python train.py --norm="rmsnorm" --norm_eps=1e-05 --qk_norm=false --attn_scale=0.102 --tie_embeddings=false --init="normal" --init_std_qkv=0.0412 --init_std_o=0.0 --init_std_up=0.0412 --init_std_down=0.0 --lr=0.00193 --schedule="cos" --doc_mask=false --train_tokens=114000000
MLP neurons of a small language model. Each row is named by its layer, matrix (gate and up: input weights) and neuron, and shows model dimensions 112-175. Each number is 128 + 24 x the weight over its row's rms, rounded and kept within 0 to 255. A neuron's up and down rows have the sign that makes its largest values positive.
After each neuron's rows, "fires on" lists the tokens most often at its 100 highest values on Wikipedia text that the model never trained on.

L4.gate91 [119 140 155 147 142 173 164 121 146 106 131 173 127  97 143 144 144 133 144 126 158 150 151 124 100 112  98 142 166 125 107 130 140 119 146 139 137 151 107 131 100 106 142 135 129 140 147  97 161 125  94 113 118 138 162 118 131 163 152 150 152 125 141 135]
L4.up91 [150 139 154 132 111 107 147 140 154 162  98 135 117 102 124 172  87 124 145 144 162 188 190 137 115 105 146 174 135 130 102  91 149 126 124 142  92 120  85 126 104 127  83 126 136 124 104 104 120  80 132 193 188 174 125 191 124 128 109 158 123 108  87 132]
fires on: "7", "5", "6", "1", "4", "):"

L4.gate68 [126 109 157  99 143 102 166 127 106 161 118 145 138  83 128 138 155 125 112 113 145  80 145 114 150 110 117 110 169 133 120 147 143 113 170 118 124 165 109 147 123 171 136 123 146  99 113  94 160 138 150 144 128 115 116 122 122 135 172 170 144 162 106  74]
L4.up68 [124 100 140 140 120 115 159 125 144 130 157 107 112  79 134 149 154 112 161 145 114 102 139 153 120 121 103 159 142 178  94 156 118 145 149 114 127 130 155 198 125 129 114 136 115 124  92  95 139  90 107 119 103 158 123 126  95 121 134  92 139 163 111 112]
fires on: "6", "9", "1", "century"

L3.gate293 [113  99 137 153 139 131 125 115 145 127 107 123 111  95 105 124 137 171  91 139 123 115 119  90 127 129  79 117 144  54 126 114 100 126 115 125 128 136 135 148 101 141 115 128 125 103 111 161 133 138 150 160 123  92 123 128 124 123 145 129  90 120 184 116]
L3.up293 [146  75 129 191 123 102 138 112 151 104 154 135 112 124 151 139 147 147 101 105 102 115 157 100 105 130  97 127 139 122 161 118 131 156 126 105 158 106 158 170 145 139 128  78 137 154 149 184 138  86 171 152 167 140 141 132 141 188 149 153 107 111 153 124]
fires on: "ers", "ities", "0", " they", " Corporation", " They"

L4.gate380 [103 118 131 110 117 120 139 122 112 133 121 118  78 147 122 134 135 117 123  85 109 166  94 110  95 120 131 166 100  91 132 100 119  90 105 160  88 136 112 118  81 119 172 172 114  96 125 149 105 104 160 154 134 143 109 136 131 142 148 145 191 171 109 129]
L4.up380 [150 112 137 174  73 162 157 122 135 114 127 103 170 111 126 133 169 120 153 102 125  96 156  98 172 107 133  95 129 151 106 114  91  92 121 112 122 137  94 170 119 105 112 126 118 122 134 112 110 138 128 116 113 165 158 158 157 137 153  64 105  97 140 107]
fires on: "===", " ==", "==", " ===", "===="

L4.gate38 [133  98 137 161 132 171 154 119 144 153 129 129  52  89 162 155 156 113 148 118 116 133 115 129 136 151 111 121 112 133  82 120 115 102 143 163 138 138 123 134 101 142 133 124  99 171 118 107 158 134 129 135 103 154 135  99 124 169 161 113  97 128 120 169]
L4.up38 [127 133 117 112 144 132 147  89 139  96 154 125  90 133 134  95 129 112 138  96 127 108 152 168 138 156 122 122 137 139 137 119 167 137 148 143 109 109 158 170 139 145  91 138 128  78 144 149 125 135 153 132 102 137 116 118 158 130 165 189  99 176 124 184]
fires on: ".", " population", "5", " given"

L4.gate252 [133 135 129 128 120 178 108 146 117 161 124 128 144 129 152 106 137 125 132 164 129 131 131 167  75 115  62 132 104 144 100 128 101 123 139  96 131 144 150 124 152 155 147 132 185 115 177 138 130 140 144 113 120 142 112 134 142 149 155 160 139 134  95 125]
L4.up252 [132 146 131 140 114 167 108 126 125 152 126 111 114 127 160 151 136 111 109 127 124 160 146 159 107 142 100 171 123 124 108 118 104 158 113  90 137  73 138  89 156 160 144 113 174  97 138 130 120 113 142 123 123 104 104 111  85 170 160 108 134 160 149 148]
fires on: "4", "3", "7", "5", " young"

L4.gate224 [110 127 146 150 154 126 109 160 143  97 143 119 109 112 116  98 125 127  91 137 119 120 139  81  66 145 150 147 126  94  71 108  99 102 154 143 103 124 114 115  87  90  87 136 166 132 154 100  74 158 126 112 128 119 121 170 140 109 122 155 132 185 132 147]
L4.up224 [167 103 139 143 167 138 125 210 149 138 166 143  88 157 112 143  86 138 125 155 124 117 127 120 107 149 125 100 112 116 100  96 115 127 160 108 121 130 122 176 115 116 113 128 145 132 167 129  66 121 130  83 141 105 142 188 131 120  74 135 114 146 144 130]
fires on: " King", " Man", " man", " Lu", " Winner", " Boy"

L3.gate104 [111 106 110 153 145 158 139  97 173  91 163 133 124 171 118 138 129 140 129 140 146  92 112 125 150  78 187  98 132 158 150 141 115  99 156 147 148 153 128 129 130 154 132 151 162 112 127 157 161 145  95  92 112  88 108 150 134 109 126 140 124 131 177 131]
L3.up104 [118 112 119 121 129 143 131  80 136 111 126 127 153 110 104 135 122 140 130 194 132 106 137 135 130  96 126 105 135 132 168 135 139 108 175 157 108 129 131 142 137 134 119 135 126  90 151 114  82 105 162  90 139 126 158  92 157 165 134 124 141 146 107 155]
fires on: "9"

L4.gate349 [132  76 168 140 160 152 109 129 125 116 132 131 107  98 122  69 173 131 131  98 127 109 161 129 145 109 127  95 144 116 112  63 150 113 116 104  86 117  89 130 147 151  89 128 173 117 130 112 100  93 147 151 135 132 125 159 137 142 147  91 151 150 122 136]
L4.up349 [115 155 100 111 113 107 121 117 129 131 129 134 136 125 135 118 141 108 122 103  93 128 147  93 130 106 131 164 140 135 142 116  87 137 123  81 114 110 167  88 120 121 134 108  99 151 127 167 161 106 153 139 173 141 137 133  94 115 140 131 184 151 116 108]
fires on: "==", " ==", "==="

L4.gate335 [116 146  88 142 173 177 143 107 134 128 147 117 134 123 109  95 129 128 130 158 149 124 144 127 140 140  67 111 195 131 119 117  96 127  91 156 118 156  97 106 106 121 131 147 133 144 145 119 110 106 124 113 125 143  82 153 154 120 136 103 167  73 106 155]
L4.up335 [132 126 121 131 184 140 125  98 111 120 143 113 163  95 156 105 144 109 157 128 123  99 161 121 112 133 101  94 171 140 143  83 124 118 114 127 129 127 129  93 130 134 124 155 132 109 151 139 137 119 122 145 117 119 115 126 106 122 137 146 153 111 122 148]
fires on: "5", "7", "DS", "ー"

L4.gate69 [144 121 108 131 139 132 151 137 103 125 103 123 182 150 156 112 115 100 147 121 143 127 146 115 135 105 115 104 139 145 139 156 153 121  99  88 142 142 107  95 102 133 118 135 154 139  96 117 109 136 100 100  94 139 157 102 119 127 137 130 115 105 128 108]
L4.up69 [181 108 168 106 103 136 134 152 151 116 160 139 101 139 108 134 182 154 138 137 114 148  92 184 175 107 150 143 124 133 127 145 121 134 164 110 128 108  93 141 143 106 104 107  89 152 181 120  92 133 157 107 120 129 111 113 166 152 153 112 131  99 119 141]
fires on: "ed", "ing"

L4.gate226 [ 64 112 143 130 105 166 138 120 112 123 150  94  87  98 138  86 168 138 113  99 143 144  83 138 135 145 106 158 141 115 104  87 106 126 138 136 102 111 135 158  67 136  80 144 115 141 109 143 116 135 165 139 110 158  99 135 123 130 150 128  94 120 115 138]
L4.up226 [135 107 172 182  91 119 126 109 101 131 159 111 103 117 141 146 175 114 160 113  97 122 101 155 104 138 129 124  97 136 128  97 146 128 158 117  70  92 128 114 107 133  87 145 121 162 149 118 121 113 138 141 136 128 112 114 116 126 135 146 148 119  86 138]
fires on: "==", " =="

L3.gate346 [123 151 130 142 169 171 157 138  61 112 110 136 129 133 107 142 115 153 157 170 169 176 123 129 111 133 128 161 101  75 145  74 121 135 129  91 169 127 141 106 125 149 136  76 103 138 128 160 141 100 142  88 127 139 110 107 139 163 126 165 127 147 171 123]
L3.up346 [162 116 144 131 160  93 139 168 105 141  97 127 145 127 142 120  67 142 150 178 133 132 171 171 103 134  94 134 103 145 131 118 137 142 153  49 131 119 165 123 144 115 125 122 126 119 157 155 144 112 162  89 163 120 145 104 114 134 104 144 128 161 135 129]
fires on: " island", " example", " mother", " victim", " animal", " disease"

L3.gate225 [132 106 139 139 118 103 188 134 143 136 119  99 117 107 111 124 152 105 145 111 169 170 128 160 157 130 135 145 168 116 124 156 102 105 120 162 136 106  75 142 140 164 101 144 147 138 120 125 120 128 117 141 131 131 108 123 102 115 128 174 170 136  95 150]
L3.up225 [179 133 160 136 140 107 159 138 121 148 107 109 127 109 138 143 160 102 130 124 131 163 159 158 146 117 141 113 124 144 140  99 119 102 177 150 119 108 114 110 156 147 153 109 161 157 114 114 138 108 110 123 168 106 127 124  89 109 104 145 166 127 147 119]
fires on: " Vice", " appointed", " defend", " Best", " tall", "itch"

L4.gate17 [119 102 104 114 202  99 119 111 134 137 131 126 113 130 133 112 157 151  97 106 141 112 105 133 114 143 146 143 134  92 113 155 127 176  81 106 115  99 127 157 140 141  80 114  73 129 125 115 130 132 169 151 162 129  69 143 127  78 141 132 146 145 133 146]
L4.up17 [ 85 132 136 148 130 132 113 132 193  81 130 152 149 135  85 118 148 107 118 129 134 109 107 155 146 147 115 135 137 140 135 161 123 112  81 149 150 116 127 112 138 130 164 112 131 136 128 118 130 139 105 164 149 134 127 115 136 133 127 160 102  83 130 132]
fires on: "-", "0"

L4.gate81 [ 99 113 158 121 154  93 129 133 135 170 114 116 115 108 138 120 160 138 105 129 155 123 132 124 144  71 129 116 145 122 112 142 132 106  61 138 119 144  93 175 140 165 144 145 135 120 112 100 119 120 180 187 154 152  79 174 152 138 123 135 161 161  70 126]
L4.up81 [114 109  95 146 105 108 159 140 126 120 125 116 149  95 167 134 157 158 117 124 122 128 127 129 137  75 125 122 152 132 131 146 114 144 106 122  99 102  77 160 117 117 124 118 114 121  98 100 116 112 129 140 130 137 121 135 137 123 132  95 164 144 130  81]
fires on: " \"", ":", "—", "==="

L4.gate278 [147 117 155 111  59 146 160 177 151 167 104 163  95 113 151  94 176 147 138 141 146 125 145 119 139 132 112 105 151 108  89 136 123 114 158 134 102 149  77 179  93 115 143 121 143 145 158  82 106 136 157  94 124 105 142 141 123 125 130 113 154 103 115 131]
L4.up278 [129 131 147 128  90 112 156 162 125 164 109 131  99  88 172 110 127 153 140 121 152 129 156 116 132 148 110  94 143 146 103 124 134 124 186 140 142 152  81 159 112 106 115 107 115 125 153  90 104 126 132  79 123 112 134 136 114 113 141 135 169  96 142 151]
fires on: " ", " Winner", "ial"

L3.gate233 [ 87  80 142 161 110 160 115 135 122 151 156 104 157 101 120  93 188 130 105  89 109 104 144 120 139 122 104 102 163 132 125  91 107  94 126 125 102 142 152 147 103 154 161 144 130 148 119 147 142 133 117 165 118 142 110 144 135 134 162 122 134 157  65  95]
L3.up233 [ 95  98 118 141 100 127 155 126 158 171 140 124 142 136 107 115 173 130  79 137 115 124 137  95 135 129 109  74 116 129 151 103 105 120 129 144 128 173 144 132 126  95 138 134 102 135 138 136 160 115 119 162 149 130  84 126 138 114 141 119 184 136 100 115]
fires on: "===", "\n", "===="

L3.gate125 [ 99  91 136 126 139 144 136 112 117 160 141 138 131 118 145  97 142 132 132 133 149 138 109  99 132  93 145 119 114 129  97 103 130 110 169 172 144 122 107  99 115 100  97 129 141 180 149 123 160 109 114 134 121 109 118 107 191  85 149 154 102 125  78 130]
L3.up125 [ 34 119 152 139 106 156 116 105 142  76 136 119 129 136 136 115 153 111 115  90 138 108 120 138 117 133 133  98 185 153 163 107 127 135 133 187 116 127 134 137  84 120  98 174 146 119 128 154 118 143 132 151  99 169 118 116 154 125 133  79 108  80 123 148]
fires on: "9", "|---|"

L4.gate257 [142 147 142 127  72 163 116 113 162 139 126  84 131 114 139 134 159 109 136 116 127  95 136 146 137 113  60 114 152 137 123 133  94 166 135 106 100 142 101 124  99 134 117 129 182 136 126 101 146 121 134  88 131 135 108 173 107 167 153 173 153 149 106 108]
L4.up257 [126 106 171 122 123 112 112  72 145 106 126 105 141 148 112 169 142 123 127 108 112  88 165 100 128 122 104  87 123 116 135 106 150 143 116 108 114 145 125 172 134 157 132  75 110 116 107 125 108  72 168 136 143 149 111 171 113 151 149 140 181 143 145 149]
fires on: " /", "5", "7", " and", "6", "1"

L4.gate338 [ 77  99 156 131 145 146 157 118 132 137 118  86  97 121 121 128 145 117 137 120 145 108 130 106 151 121 114 120 125  99 145 141 137  97 124 181 134 137 134 137  75 139 126 119 154 107  60 107 138 147 168 182 119 127  80 134 105 122 159 139 158 124 123  94]
L4.up338 [104 114 139 150 156 125 148 124 148 152 134 128  93 146 143 150 111  81 142  95 127 132 113 109 155 151 120  88 113 146 164 113 138 114 134 171 177 138 134 128 114 114 118 119 127 133  99 127 173 134 159 155 142 164 102 145 106 146 114 167 126 107 123  82]
fires on: " L", "\n", " B", " K"